Weights of a small transformer language model.
Size: 13 layers, width 256, 8 heads of 32, MLP 512 SwiGLU, vocabulary 2489, 9.84M parameters.
Architecture: RMSNorm after each block, rotary positions, no biases in attention or MLP, untied embeddings, capped logits.
Training: a variant of Adam for these matrices, 495M tokens.
MLP neurons of a small language model. Each row is named by its layer, matrix (gate and up: input weights) and neuron, and shows model dimensions 128-255. Each number is 500 + 50 x the weight over its row's rms, rounded and kept within 0 to 999. Numbers have three digits each. A neuron's up and down rows have the sign that makes its largest values positive.
After each neuron's rows, "fires on" lists the tokens most often at its 100 highest values on Wikipedia text that the model never trained on.

L6.gate38:452522479494500519533499472566462478571542440574447507486510517427475526554486513461478550465413519480500489475439551552438473514496493488422499460467445472546546573547491612475539417468537550472535596372403526518500464517445527477479558605544508424522442437515415476510534488536457559542432578479498437466452468524479525511476532493499478513533474443425527499549538448504431533494550
L6.up38:533522549449502486435580532455607532529484430501534495451477496455441482524404525498491564487461563521424443436444441563457504529526472471470488555506492525485636470487527511468476451476487607513477611428489519475471415553490519507461509576635448468471493442504549448479527481454498524471508489550499444438513552490533528410501509390451525569510531514479551471501539456521404516478473
fires on: "m ", " ", "g ", "res ", "ft "

L6.gate142:446491491469572551484410534510500579457442592483549501559472506446510477584460459521542388513495463444543525487456489515498428520509615376417494509520542554535507505523588464497428555522459506460483458571453540448408529544577502530502548502509460415543531596431404518557491531526597520540476545482552456565487441515514406562493447545466488491517510493424658477458511538432458539461486
L6.up142:447483386532503504512499503511520500478403512484493572523573530499446467516497510506534505508466560504483535547485545411471511506378547609441518534408421510513541461475490570560411530491511487539530582470440518482492498466660611409519616606449513565461425487466531451529547550563451527620566450474601501581500452559485419649468574472419495445540446409483489493457453423504550547518595
fires on: "| ", "44"

L6.gate245:416441474457561518504471483491387529550529389583532589385529506516506449533493507438422440499471476522458465515417495485540476477540397464482553471653505501602512561502493494534518522534563528460629469455443468507378443486458472564506435509461547509518532466484495560464599453412490469535508516469508336438492536445470489476529535453513413529648431432433533515480563508488447474524436
L6.up245:482495540580606471544465560536539455585483539475424540465549555538511544428553585476499496429542521527449478471519404456517485537517594528502470552624489569588582516517503600577419484551510581485470423507483571428530553533506486597464469421425583556483465439524500486546586508425463504555507481452593396419610479493462520590508483448473502516528481445623497491542475566512478454580494
fires on: "(", " ", ": ", ", ", "; "

L10.gate398:525460404462500598496468452483488555413496557522653537466488563437529576505536510454541482509446540455460430554474485509454469539502495342400485407505435370560555495478505491526532497471439489495469582475464509483506536570550519495575535466564474482475531530516491533473576501515497441494571479596559406487471468499519511497438525496526526485575441472473585470498538493491536571539452
L10.up398:449436468645568495497476456500528553515448472483492539564473444504495531474558460374520502509486470400415491616568442475508497530514515473556545481446464441520591521415461511479492459456505397415524500594473527465413394460531569390506507513570528437561454501507471473484520559428564452453578488532571468511470587557554447567540518469545514475571452571505474492518614555513499603391540
fires on: "| ", "is ", "==", "\n\n", "== "

L5.gate105:457537445465476469492452558549484480528438531582518609553465493438531504492458466456444435491547569602536595519490543500498467517505534305534501488571536540500533495475538493460655543508434501550493448468440535444524485542500541519511594549504533474530512524478489507525544530444457527479535542416511472540485459528453448546440540493563459522519488475495528562555571513441441520444433
L5.up105:410451408530463372518541539492459524463462542444518534544454475464445489433452503497392522526496487630422525519508557435484530569470531420564580537464372538451444394418455547519535557471398451511580444510510453422527588501571563441502533508509501537501473403485476420500523454443452428420544515499401569538571449546466441504438502485464409463499498461461460535463614533473494505462421
fires on: "| ", "TC", "ately ", "C ", "ing ", "til "

L3.gate71:551443533531531573571432417518471484429555592489461498568584429512520508550551565503497499504483452514577415532502475576478509491436633472528488487464468526465566496512553558524528428480668426459556489544579522430474503470524522522529505528519517519489552548507463486506530474530513491489519449497500553437459471421470437499517551548535498474484473533532450510484481533536485498505466
L3.up71:446463625521527507543517447502395388442463495522507515534461488559443559510470573561436571529528462576480511499462519576502410511486607514613466489373505504445531406553520487493592361475525481492494497381544425521517509517507518509527486423525509417520613554604541464521500471496443567495553528541471526481509551488479470547561600399537498464505521530524512582540475580511551506547552
fires on: "===", "\n\n", "; ", "==", "ision "

L3.gate46:431469534523511513480441500421473459553446568508449542452447537500580429560536516441556493440469497461559505558428573560439456494566557504473376471514545484552446515404544486452545600507474482511481520484519453504446465523574568519466463470529499410529524488568563544554515600514498482466521543485613492537411401560499480581491511566466545534571433500450574545519532542513462572413417
L3.up46:481523593543513547558508486512488449519444460472559458622439565470544477566525462495473520478464645494550503494505556520470447496538494462459492420453468447464523443485534499516466510466496449532531505526620527518491461472586629518643490443511446599470499530640502500566454586544465483532526555509563529535408526538561472613482583569523500582621485467497533590450454433430452528452601
fires on: "| ", "ag", "er", "43", "("

L9.gate265:505574447435425587547529442491503497458501537407536461534518471449527566460421509402552530525473560533558400542533574512427452483542533489575468466522544504515516593452510453467519486395555479495593428480494571481436459571486512472482514508567532453439503477487508461570660499555490587378459542506523495477437424546594567476471441429476419470470465497499506549520568495483498487432501
L9.up265:518600474464524528457452526544467540430577450537543448468483528532492526491377469447539576469470458532513474404633472537467534542450481579569491519532457480490436502425621468498512460432555547469476520500561615536421564575455528525461449497515391494575431501440462424530530534437475555450495480577513496592518477476625528497496452567518598508395565433515420517536497443540416523463472
fires on: "–", "Year ", "% ", ".", ";", "- "

L6.gate67:415542448430401475510533494477547413510479518462560493561461545506530517569594544492520514508522494453575538561481540512443519428485514596420426600516494496609564554520543501655557606534483489477525470489502451505474422509491537547489441528542532512490597460452532580588552566483599490543553476493523496465491505428441551423563541490496526505568481472479579538457490513497525466569516
L6.up67:487526524512553512531471474516577476596537453463548472573366538486488462482560451500513432561496470453532509518520472547456424619544503540491435532509565453507479552495524454526567512499499467473517561501367493543511431598433500545520537489482474513410458505512539587538493431481506500493497496385550511493484533458535452456432518516427534557523486502529424493488498516560555490497487
fires on: "4", "s ", "rem", "9", "5", "6"

L5.gate89:502509590447598545432476534577546487533440517452612461518473514505529530528447547557540554426511559490539537398542473560553489435478439400502440499519511611519508549558518478529514522423501558536414494545456452418455433560536467452494493514495510486433496535473499460409542614489469515499514425511511510520495510431537467541533511526552532455455423402511492412551439573393477569477489
L5.up89:653503479490435484608476478473408530508569508478397548516535504567528458481408596439536450497421524391414484470538475455478442447499614493486476434464526436506529536560521635477601504534540512459493560496466451496605450521520589499523518407472461483623565461599470577501537457600508523495493579486583537504500445548553451461533556468449598449483478482580511667529471546525484507507475
fires on: "er", "a ", "is ", "s ", "=="

L9.gate148:579529439516424539407495493493476479512515504494504472516496438515584533616482537531502547561460533531448435568465577482521491529519497490412494516469419425471556495564430499511537466624529512516525495476637464510519539546473547528500563571456587576541576544474478545558527621570462601516501502511498560492540554543566396444563554480512506417589544499435539434507452465482557614431509
L9.up148:443495459499505579471460525482444573486515491427535511478496452492408509540615421585477545452495566476510461449515456459520472451673530462466521449514549535525570474503584527502379432550453512469504430490525475497506550528504518570478456563577423370459449488506552416478438491509515562505621559513471480425530526560450472447562497599481521464415489523549434452467528384424537463537523
fires on: ", ", ". ", "—"

L6.gate205:441488489443491479534383535456490491604442490609540431535361547577579480390483479497552526566475443513445611501459478483539399553521524491507447455547474522558524478486487515561467538520538567509504468455456434468470497536444554538540483529508493457541525524466541534557475507444620482462504441544477435512488441439439508579496481483527440455457449625546568394397565548422524580455508
L6.up205:495561485488514433541460552390443599556484508549479565458465554542618493562523521547388481481544492536532464472504551472492449510490521499397542441558555521577531456446459477459537552425467490486599457505411449445551462482444571410531500477559501438514576448516445501508476467451543539489451447437492487485589564502527509579535547528489440537514562471481486595528472483423489467424427
fires on: "in ", "of ", "for ", "(", "at ", "For "

L5.gate473:498409490515478464465544492469479446531414479546577430485594455553458438556519455417431483396436484471706560509513545562502585510488436460480442509616467587554469512463527476570579454523559496492512505446478483450539416416499474521443557507492564453468459495502501480521556430493433520532543536498464495435428533511399610587552508520421505534498486510421444461601533396505419518512551
L5.up473:601518408417421504496439475462471553534481399482518428470534541496432552518521465563456527399511554466561446482504479524402508540502482509530517461468552548529490536467568503447543454541543657509461492538535525484506438519534597519533540517565521475528416487457466328575462445406389474432491519490503548427454493517477532488480523563441470454507609475424490560558548460519439555526634
fires on: "v", "old ", "m ", "wi", "ft ", ";"

L5.gate418:513524436539562477496473495555508439488488566583496501506539449509524501493508564500474484485509438529517467601315496537500481462555568500513448509515479513537529461537594532570587590473574490491520476451525533520497466474485449512508499527461558319532522585416478565586535527541479599481560519424487484464481521460405489527511513478528486518515427416504543527518481537488476489541491
L5.up418:546497575572616364539512521500512509449510561484467546530453465501434493431485561572500518461490493572484485560451387533501467512534571540523478553497448529611470499473534527615536560430469461543507446420456535491578458400559458508465429515441491435568476445495397655519483506487534453459579497500511447476516556480444466530467466472537550540556389433529475547527490485474508509569435
fires on: "\n\n", ". ", ": ", "\". ", ", "

L10.gate291:482507405450497507440494476540563488457444441495507564637450479485635529426531461480437464486486460435479423441438506522589479525464519537535553465479508447431539483459375522543629455605516461505461382560555513450458462553472537534531557552589470438446482533485514481444487433502438485445480544570424528479564460387553519464546530513509431462504620577505378502495563465485482535535506
L10.up291:554400442503584531473339500471587443545434444444562545468458600453489555596478530479519487526530488535492517457425512488384510382550476523559503474569558500577465480485480474473526496356541471545526570473493468560496481568522457466362565508542472578477493473531413518518499525514547450471492501520463454445434495436496553454502537515456543533404400444430471504503469541541495512555481
fires on: "==", "===", "|"

L9.gate504:475511593465565523549543508490508536572460505479546510472533489496466544625527523468461504517489474541514513508490450531530508431461435425476553474455463496489568574480454548536518463591455444554441455463547467475566541608480565456483445527522518487508452430431429514538558516498380557417488495549487528508459420521591576614542549600523485484491507476520449415495563470550471582515634
L9.up504:585438632528552450475467543543472523475503503440551511572399463510467539526530471556468495606419534517588490570481524558625510522527476497459574495492443497511505559545436535547458445570478450487436385492481510587471537593516511519547453477429537578518546479485480522516534508475476557468598546506558478492511458532497559599524544581505527579572581403458518445554515514545466535577541
fires on: "the ", "==", "== "

L3.gate229:502542524407508507444435528581563473512511513539525460485574557532499563557488447492493552413519447493598468554443511558595470406508524396488450498440483526476499467374516532487570487461531549444534518523540601472477471584495494551479469532490550483549519456412557479588481607444436458430523468446451566422572497476475456505569456519482498477419476421489468387527466680555460525528534
L3.up229:444507447485565494475467519548471482410504582535565470449575533592496474546512451432432546531564470459560484498479532413542520414525486493482474489433497544499471572511472523454535487383512523441497596473496579477504464497499475430404526535530543464507516450440567502528472550562442468475599467394476602471561533523462397452511528389458520467441450474474419484528487630409512479498560
fires on: "i", "5", "0", "7", "o"

L5.gate42:492476502500491486500441509528511473451493593456593473560476466376553582558510502518476455544504494521429502481442501540596476460506463467422525512517474499413578547564462436440585455560518461474470399580519618452536538493446594501555586532508498568401549591498476512477498520509487526504484588533470487451447515410471547500571497526512488436592586560498514496512441510462502457574467
L5.up42:575481511495462483529502601481543517511491478550549492443636647496575478485516547480484499476422512423515543539419481487466486435458457528451451470503508486501547489499492631431576525529521502490466542467427433653566406511506347409527478486500499495516470466498457528486525502639401484533444505515515486536537524447492488478461526427535526498640554559542522572417390668563463522478417
fires on: "===", "==", "===="

L3.gate102:479537477495522475462401507514498505598483486577507580597539565435590541472539443546464494422499460431547466485472502467556499518474574514466517453562477502456496379410493478524413520575549437519489487531490476445504551562502584532398490560494496524500421562568567492492367549524524419547548536543461458453527545558472546617580514508525532441570518482503440449548501439491475598499442
L3.up102:582434557550447501503452521497562466514426372546593513610438597445505541470556518550508459481496466460441555491504543551474503510361537487456536520437518534522535399508457462496456342497578494555513586465559436481496446542449552490483545488582518506441455541533489557539426519578528543493577494524477467433516528457415525538486435509494492532557578493469467486477532469500445580485499
fires on: "|", "==", "==="

L9.gate351:601555465505501523484591532467503471481499529484596561563554437602505522515509545509567484587517600533596561547504507443526394579584556535414437576455465469429531500484452493439567509525540431441550471510514535439558507557486482571534528459530534536474547487533487438543537462414528511491538461467541557418506501542413421485484417519535524482600511517459440534477423556444563565446552
L9.up351:562522580557580535401489540452434585414427538511466470574499462548425511487493554519476550450561532487524484590534446391512530496537498458470546453535525503493538511449487516538402597535538412565464414428552481479455567539426530491514602514496459504447493485530442456526575476458456463583500472514511398458430478443473516526598380474507428380498475524527448490408484463492495489517457
fires on: ", ", "and "

L5.gate127:496473608486493482545541511436562541502383404446629470507557497441567450493440546499457448436500588419501535490465469517457497523524505445412557599544486509517520560459546383563485480506446507566505445583519477470489451588465433504574537503469601464452490549429446535574535502492517573519541533464546555536408509592517605465455485475447476481475489453468536490481499499512464537519583
L5.up127:603440515483413501498531471489512562573538481549604488516493505347541531457515378515458487492470465515459564452449484467517547530471525483447515515466428479493483465483510429540496464480505615538582467516560455420499533487558506547588537526470500481386529553434469431490483593537472430544538498420541486537445469465532555524508512535525428415446485532446517510543413474566492473528501
fires on: "and ", "W ", "at ", "L "

L6.gate315:461425470453545494503486595613566503500630566559593454532463506481607503564491453459574462507537491474458540518440552556476497473480492482516439457554517500547549484505535522552496468441514513525538538514504540481592510544484500450556473535500449388508559493441648425540499637538468487536469462517504431413541518512452506583436543466464477598521428541466588488506463436583505555501486
L6.up315:546507451496563540579512510533572509465473523494395479451460501497450537468520519548504467401529441492437533458429424525610454535560600504494448546476505523440432473476547452493450560466446488506411499557549503519535589453395470478499363540503419563487473502480443537514547554478483453410526516556498501533611504469515433541424414544512493509516477547552480517444507505412448489574419
fires on: "\n\n", "\n", ". ", "The ", "| ", "==="

L10.gate419:528601510441499581548500451463440557472478602563439610428460507507606542548478539559466500574514543418540407421505497492492492459411605407462466486553445457500565564620557524471433548486652468455529429459473523493534541396595515515566502521479498500546562514497517551513556552529470535507494410471529512517465444455496538443542446467601462474488481446590572434531506494556401505485451
L10.up419:551542519611459462564551507431501482546472453462504515358408536497587502449455501437396464578524501344524522574607501477528467518476546519447523445450444533500433453415496475564516533389498494519432582469367539513456587489511525512517521445440483612411424513526483546547498576458556469457532522559544446521414355489472559579497501544493527477546548514562535509554491554478427493551580
fires on: "the ", "/", ", ", "with ", "c", "s"

L3.gate391:602449451437646436512467436494490531561568502512457475445457404548576520466491571375499504538419564492414484471536496555447532508559536561432485466525542419498461524483434497422552499546617464441488486518542566419591482546412511497563513564560536529448517458377499475501462498510441477474490557480470516442493612422494502494462430540486444464521580409418443499502485591526551616426568
L3.up391:468491539470577491500472484481503534610572410430512424462477418489608491455590540494544478558523538457447544486451509497387523492563502592502511457552518480468530496555456527432623479454495526460473455504566437449565468533464513497582499551630552510465516534385542510428536468531418500473522548449460504414544537497531436499515509434502461442517528439468552495525454526488498433418529
fires on: "ph", "a", "s", "v", "S"

L5.gate488:563517550441481475564511545474421469503428528498420514481463541469521495543416525517442436591480480448547414443545509443473418411459511503418529484524511525472512562471500408476499471485578416482463589495475439466526586523549529494525626456415524358551538502520451548512581487505418597525394509466635481611464473528470515558443566452540517464535451472482522548462551530503436521512486
L5.up488:590440457517452557436452522497445585438526436491430501455487528419565547547472562532471439567560420541555514506489432505417522495457540549425475444460528412498463464548549369487506483595550463472434605480527470597458534561538567481583596466497445455590492424658547494571504539530438577535482563441513514563500381418498498506465531516503561498473460545508478490413574461519520470501505
fires on: "–", "| ", "-", "201", "11"

L8.gate282:516541491516435505556500500541511519559474518550590459463424539520573533504474593510484523531505562609506497457420416439565429541587530473490499469572559486467479556572474447514501466636596554512507510572489519425465520509551505405577501497418549471475466517483503567449491470551550490516496411463411485466412541502484500589521470479571474490510533499578536489418507461414483536464552
L8.up282:565508484546484526539465635480488511555491443468477495483405507505528505464508543599575476598474516591486481451395471430525449402428451485572486467563525441547614440417526380491496632563503413471471565375484452513518544494550585507436481476480534401544587466522554636505505477530487400471462502511460558502457458445486476440446504530483494535450520482535488445488452513382508462501588
fires on: "in ", "did ", "could ", "pre", "for ", "to "

L3.gate511:635515476560464492521485582454563540478489497542544553531502508388500521611579499517511525507511507505458526543467583492470398524497568508557485467441581523532531550495557441495504587491528475559489487465541557524594548495494439592601509491475515473526624558422518493531521490485511500483497419469513444546489467519448559589453403402418584428547475485572459505530595548513420550504462
L3.up511:488502560442490506494477472490490470446455514460467482527582530595496539421492516577483582578528532442480495529453524486598488471521532558546511484586565456426385448524445489435454435517446481421417527447578509490396480473506488426516482524504510446556544523577537472478564481510367637476484474588494453592543507427517436445528548375523532492515455559488528394439477549456511443597518
fires on: "===", "\n", "st", "r", "gr", "=="

L10.gate372:423518481447542561512569588533565546515497468407484428501557469460576495470482567546515509496528483531486515444511510508427523490612427568514512552577565462596576517504539503423495477408481456560570439421554438541444506636538477438417570485471560552432466451510538548510468463457466462494600526513495511474473476529561510617539509466502459492480531514459454546438560557468513496465455
L10.up372:544549595427482528488533487513434499557519503489483538502507513477513520554485473386519513570525463402530445524492483543568470463562503393455505536481438506378557458545435474576467429559558399471500443505461566471438507509496497612510546531400413483491594560451476456435510488457466497444488545555512395524539549503476542562460562497562488525534543500518495433452420428439496463570486
fires on: "==", "== ", "(", "ew "

L8.gate438:529536437454455528518495544512469481512496493554453527460560554564535478562507496479505555569490606513443428474572497493522581482581425520474466439457565475421461609423505530507526566472547518465434452543394433461509465452549530555452480574650521519466435566475473535513462529497525635613496518446556497474493505462462497486597633508551524484471447474525518438578505528505447473401514
L8.up438:444491521517549586544485532561495460471503537482423433373507488569578496560493541489450489446483535436527485476508552406467475543597463511526472455425527415520492540484469498415531447499506484446507516501579456554524443542485511549542467596568487506452492547489414483602537472532384535461543482457561548459556580495512552560458551504557371496516488466525425537540466517545536533447606
fires on: "–", "/", "o", "-", "ch"

L6.gate493:453502461484497575498555449515445504480463524531539469509510369563536598449533485469490550515456485532628448450552513433554436462482526413498507606457493485478403583577464530512467465542515445466588557495529500543486559496497547463633485525513510424551392529515481437438599464464495519461467605529483535447466445399482540517503541505519516531463467473528471476484532502558456535505472
L6.up493:482566570403478542494582463516445503435485464551493458470450445622473479442447551521401526510566537501642432502590536541530530511524438511573552539588512496427541455514478432499454432391469492456570462458566573541563520468513610498450532569551562491478495525580537481450565509599530580484569446505522512555534526390487456484574548480445496516468543461499464492504470483549425481472484
fires on: "\n", "==", "\n\n", "| ", "\"", "==="

L5.gate421:524550616550530501486524500463534554596478536508509534481510557528517474450449576422450575453492587484524436517499511537590428530434438482454497496579442453562563508492509474476452486503492496470492493568455472539422576508526440555555580520511588521514542576474453614562527658512457564586659454480525489466479540483541432529539507485485597536560443562485477476417485504495473569492518
L5.up421:521461647512545546517507535536466498524467513453464503534439529490443514491393488476511497589478492438472564584521510536410506482469511508508381433540598548370520446488539591516534433542514577468376589460483519525553460531425544538472570348464511469484535497523427583527579600404487462454488649557456457436479521455522465491533642510513506478425452467539612450483512495504522500475553
fires on: "a ", "the ", "an ", "as "

L5.gate185:502487569533539519542480451550568539481436416587517508615455369463533546490471592418435494450428445481445521492501583471518521468472468394524437549485524441487531462541508499575497531521497493368442401472475490498401533441469454517467508500532547556601540620414474502585415543457506533499504537554461426452478422495563520523544451534635459524424591493503512485444509429522492433476511
L5.up185:507535499544517481434462562506564477490503497504507469421498468490531475466449518435509460533502498464420527474557439433461363451438491465572469588545460593349532553500482546475414424487471503562408524472515408460525520566490460551495577530477545542506505574531511427516563514531540548362513522521516557469482469416514492508472592578462578398460501476551549448593476531487489506496496
fires on: "an ", "th", "a ", "used ", "ose "

L5.gate177:427520564490490604465553565575527602552503465489482492531501479395545570554374535440501492491584448451553485492505507525443509504501458425428556540514513459560510581542597462479489499544496535509513617564552492535504520545520536449417525441384487423583555573481526509565537554542443604522512522493522427526473475459566490553529459544561537539513454622535457480515566547468393539481412
L5.up177:556525481489565587619500479459420429513467479413452559544512544406503503606498555496467456409503493509505540498471431522474510470495467438523518508410526463444531579533539552611516464524517479559505514474458468489557582546596514460499553498458439474613568504521474508578514539523422492556484492405595431515460549498483490514421506506462634435556482513506507582530497569430485474505567
fires on: "| ", "–"

L6.gate494:489478433477526574481499473523467441473504501534641525548503543529532432506476496538499505446514579524568546436477413607509534447586441448516478456538400467550557515538511400484548551529500495461485488457449545485486449444475445555491449531496482543484552523377570551525596540447527509557508412500595449492512497395440472629545582520529474506513420546535635456486549533468493587405495
L6.up494:516458435578498509492507523490529461415526435490476518531473509456492477558493519556516496504470577523564495436521475536489540495518393427503439506488454495594544466489550437596560533497508508462474464484497544549454441506474456554357584452547524490415458500455515453503579524503532512509534476517624492471493487473509525609590524524538365476548469523461532439534534544550488426455417
fires on: "7", "0", "6", "ch ", "8", "9"

L5.gate223:647483567484524578533449519465588531499453469477486527536460455485500510482495484533497566466432483521471446556570457449484487550581614470499558484479524440524521528528508496500449607467576469520437381509507593499522521516485516541571505514459504548377467499418565561517475506451495524515541514519579443438424447537500488504494427554445512454445514435553529518507497420382496507508506
L5.up223:492514481451543565472404550455395443562539540415450477594464562509513515479473504511510483468470498527447438468463427491493467528485518433513505475545511508496453576435552528522456457440481546525367468544591507426551524590514603603479522448498342567473459531477463421535511464408504556496469461487595443556433560470446577412517505474510561474442543487460433520497488450503480509634459
fires on: ")", ".", "–", "n ", "– ", "During "

L6.gate104:447632597473527559492568589542594461522547461476432568526520508461548579518483466499518494521441496481508517524532463502506496542462594472492488479486450491543490513455516436605580475564481493480479526558574427560501516504518526518478487488598518566453529575566452531528448581566479630464520610482440487431524512449505540496475487561550460527468565517536505468417451494475461508604541
L6.up104:485502527536624497505415448470546568545439554515461558464483535456510553506528565470467468537444585423478526535506567526449442518492455467488511396527502443470562459496434571431371486485545472530527454503561454534492495495444390454484557400534492470483630412478437461648432499489460406512367506489496495440488548435479488554540414463537558485531537496492457515479441688458560407508468
fires on: "==", "==="

L10.gate247:544485581438522619490549469533479475505503526501487555442523455457581522552477568471471485491476569440515461504460518477487456546428598500422445559561638527522489486535448539521498642456559494537563537390372469552499514546523516453507523567480523508513488471498324589483559452562468487504474555520596557517494541496486582503577536500550566446483525491521524470417557551582575566559470
L10.up247:602646516508553570332488477465417465546463593522386627490550410499498372434469469433455532535526485388506430520512468524570554428475506485468488551502408481475520504549534504408402577420501438533559570498494527537534481523557524449572480535473499605525498528457432542478441598433457504536526530531522576506516469406567521486498531497507528471450499489488568473576466514564529525488512
fires on: "the ", "-", ", ", "="

L6.gate97:495435567452445566499531389507515484556547577456521405396546528577497447588492509398501528423580532561522486481479432499483534435447492491545412485599493451474512562506548480576509532552605402350529514564451481344457449536526488484491460464467481527464602495418474517454488556492567547606583433467547565526515490483482499484496480552387481488419442522485609426507461525456515521435553
L6.up97:413610573573471491479462396533537503500524454450492444493385546485518504523516548569398570511609522504487496451496423449544500492516537514472475493478440498533508486476571533462525495500558447520565429561482571468521388595479523523401500451536573572416584440384531484507435483552434472505585458498512574500482459437393410481441469554541499419428555380504417504463558586496490485535574
fires on: "9", "4", "5", "8", "only ", "0"

L8.gate177:505466508434587543601532413499590520432480452438586459507449470570518519443486540403545502503524556542443522424512471524470447433490555480519524641577448524472568499430571453487575392492570529441498616515585555457454513589589477507522524484521549481602539498526462464571430504473450504554576445513552520470477367578508498558524477458505396447490487583472580479458468489467572515416619
L8.up177:517327535513547530608522487486628452457493488462465591558445464426556522416400435423480527487521635498463509502494541549438485444515626428455566501559539517527490506470435568520480460436545573439547535543671539491533522470503473530518460501562509594501488481617459472507504545446525386546514436454542572477420500491504576484474449512485481462499516552563489585459446428563541414506536
fires on: "of ", "le", "among ", "and ", "at "

L5.gate57:458510583428506502505469497601497456500484519522478468556522454476497520518537522467570449318449486520611483493508475451525495497512507414517494463632503500616565579589520492528521436503598412469485454512455527459480555445484433588450464432475434555477514512480569454482535442410568497478486517537495477472477465519509525516451492559544624555565455510478500433478554509492481599429493
L5.up57:418441342495554496488521443442392463476456481576402553479516483469459467540505524501502489486532466510413534598401479413488478467476467495538402498507499504367491470456505503512585467448501477472418504432385469583564476536489424434438515517501471613447501571496557494527499462541489502470543457480434463497463497431519436551515526484496519483443542482593453536431460602452456519597511
fires on: "\n\n", "- ", "\n", "== ", "==="

L6.gate383:509485440540472494547493460478457561510495419535514521501480473385591512422558580401513481605550545497531498429403404503518460427483480517483475467548540487506477536513498473513606544554488540521611507495484537559527489446487410470510463576458527532510456568449579512565527480517429560608589377481474402518406476478467536474452614398528459468500453460486542529494533420494476510461517
L6.up383:508466537595492448530550511502446526550470510502440539513472513464569565483497515464516527514538559552484487375443431445553390507478506512511591512517543452494442547555529502595609428585528385569545453537507432540538486437512451445516394537441446555514482475383545524546433481576440546490565506451454452488462435533463515484445467514515496438570538475531508447549574423454397522532469
fires on: "- ", ": ", "us ", "is ", "\n\n", "been "

L5.gate227:637528562499525512499482444561574587442512595506520476526418481520586566482584415534525512585565461496445470458513462508599451546556536459470430506481510461585543500585477526477591415457551494453549424524429513486459483536480501608612433480484580575473509555475610520499486558490503492505548459599530551421496487479494436548498495646467489428560491464519597425507416549387586605466429
L5.up227:577551469503566491497574384552568593417518566575496502601500480533577487490466492549472459620594411468390468494551483471562509478459503457474440531436524474535487510508461519568542483457564488470610505521449517469532548528451527520604489554480551620511487557500533540509455559524577525552481444545471489513506535521450422545470518551578487430475578526513543443536441524425532553512493
fires on: ". ", "\n", "\n\n", "\n  ", "==="

L3.gate491:619548531456551452521484468533487487559422475418551508486527537449538596482569530513474522418498502406568533482436486559559460542507576489508496472475418513448455457413588494468449544525468484450476586449543487534478526586573593515505482517501427512501627505554482425447568521473472575515562508488615575433372505503492548515513531550536650508456493529499579498514422457569503442477497
L3.up491:536564612476589415542503468579528543541444507525510565498394547493510555450467476580476539484463467357548591445465448476600501478467634461491545491500431591514478482446460484529456520455445502534505632426592486508498482534509543490611496568579475567524557500508549455533511572485471503428486505530595481504521550466510506524595491555542482602511456488500543517567478430496496558493516
fires on: "le", "===", "at", "=== ", "==", "af"

L8.gate45:546369545494520533433535409456531505469514508615557548536399439518566494457486426492463494469456445488438522505521530516534511510548413409553533443517468447554505486551363443532522437446578465535524472545455498529612511517468310462574503470484448514535522477541495431492462396524534455429551591522480495477569401499559552414514390589506531537487551533549510469381506486530453529334562
L8.up45:453374491534584546539458431479449493480525603625533581538466507524545564457550485522432486555524346542475577446531500459539503455530492412572488473515463543482560488583370449584487437519528510468539450573514496425569567519466439447570519502533472509556467521552428499440507526519518544407536660512430458538474400512487479480443459521531491515539482404496537472404399496523535510412499
fires on: "\n", ". ", ").", ".", "). "

L6.gate420:557457536533545469604522607473562504479607451521449495541385492506557558449502511505459512484560513570543537519503588486509496572629530444356465441469399436478590522519497475489442549588559423519514447593553517487489533459505515574507430514636512559472430516385522419590509488471585496497586503459505476402489437535535512510477476579517580454514564518593499529502478464403464571466484
L6.up420:515456508584622429437433532462634483484486513452506485524362538485573459527462612533502540627529472541467498525483517508517567514508498433404503398539592467472505409404524444436515546558508410486504511549523553516502548401502476557490555455609514605514523501460458600573529496482550494561487461539497485417412500533471650526507570501420519515471485515546468552572426515449535507522482
fires on: ", "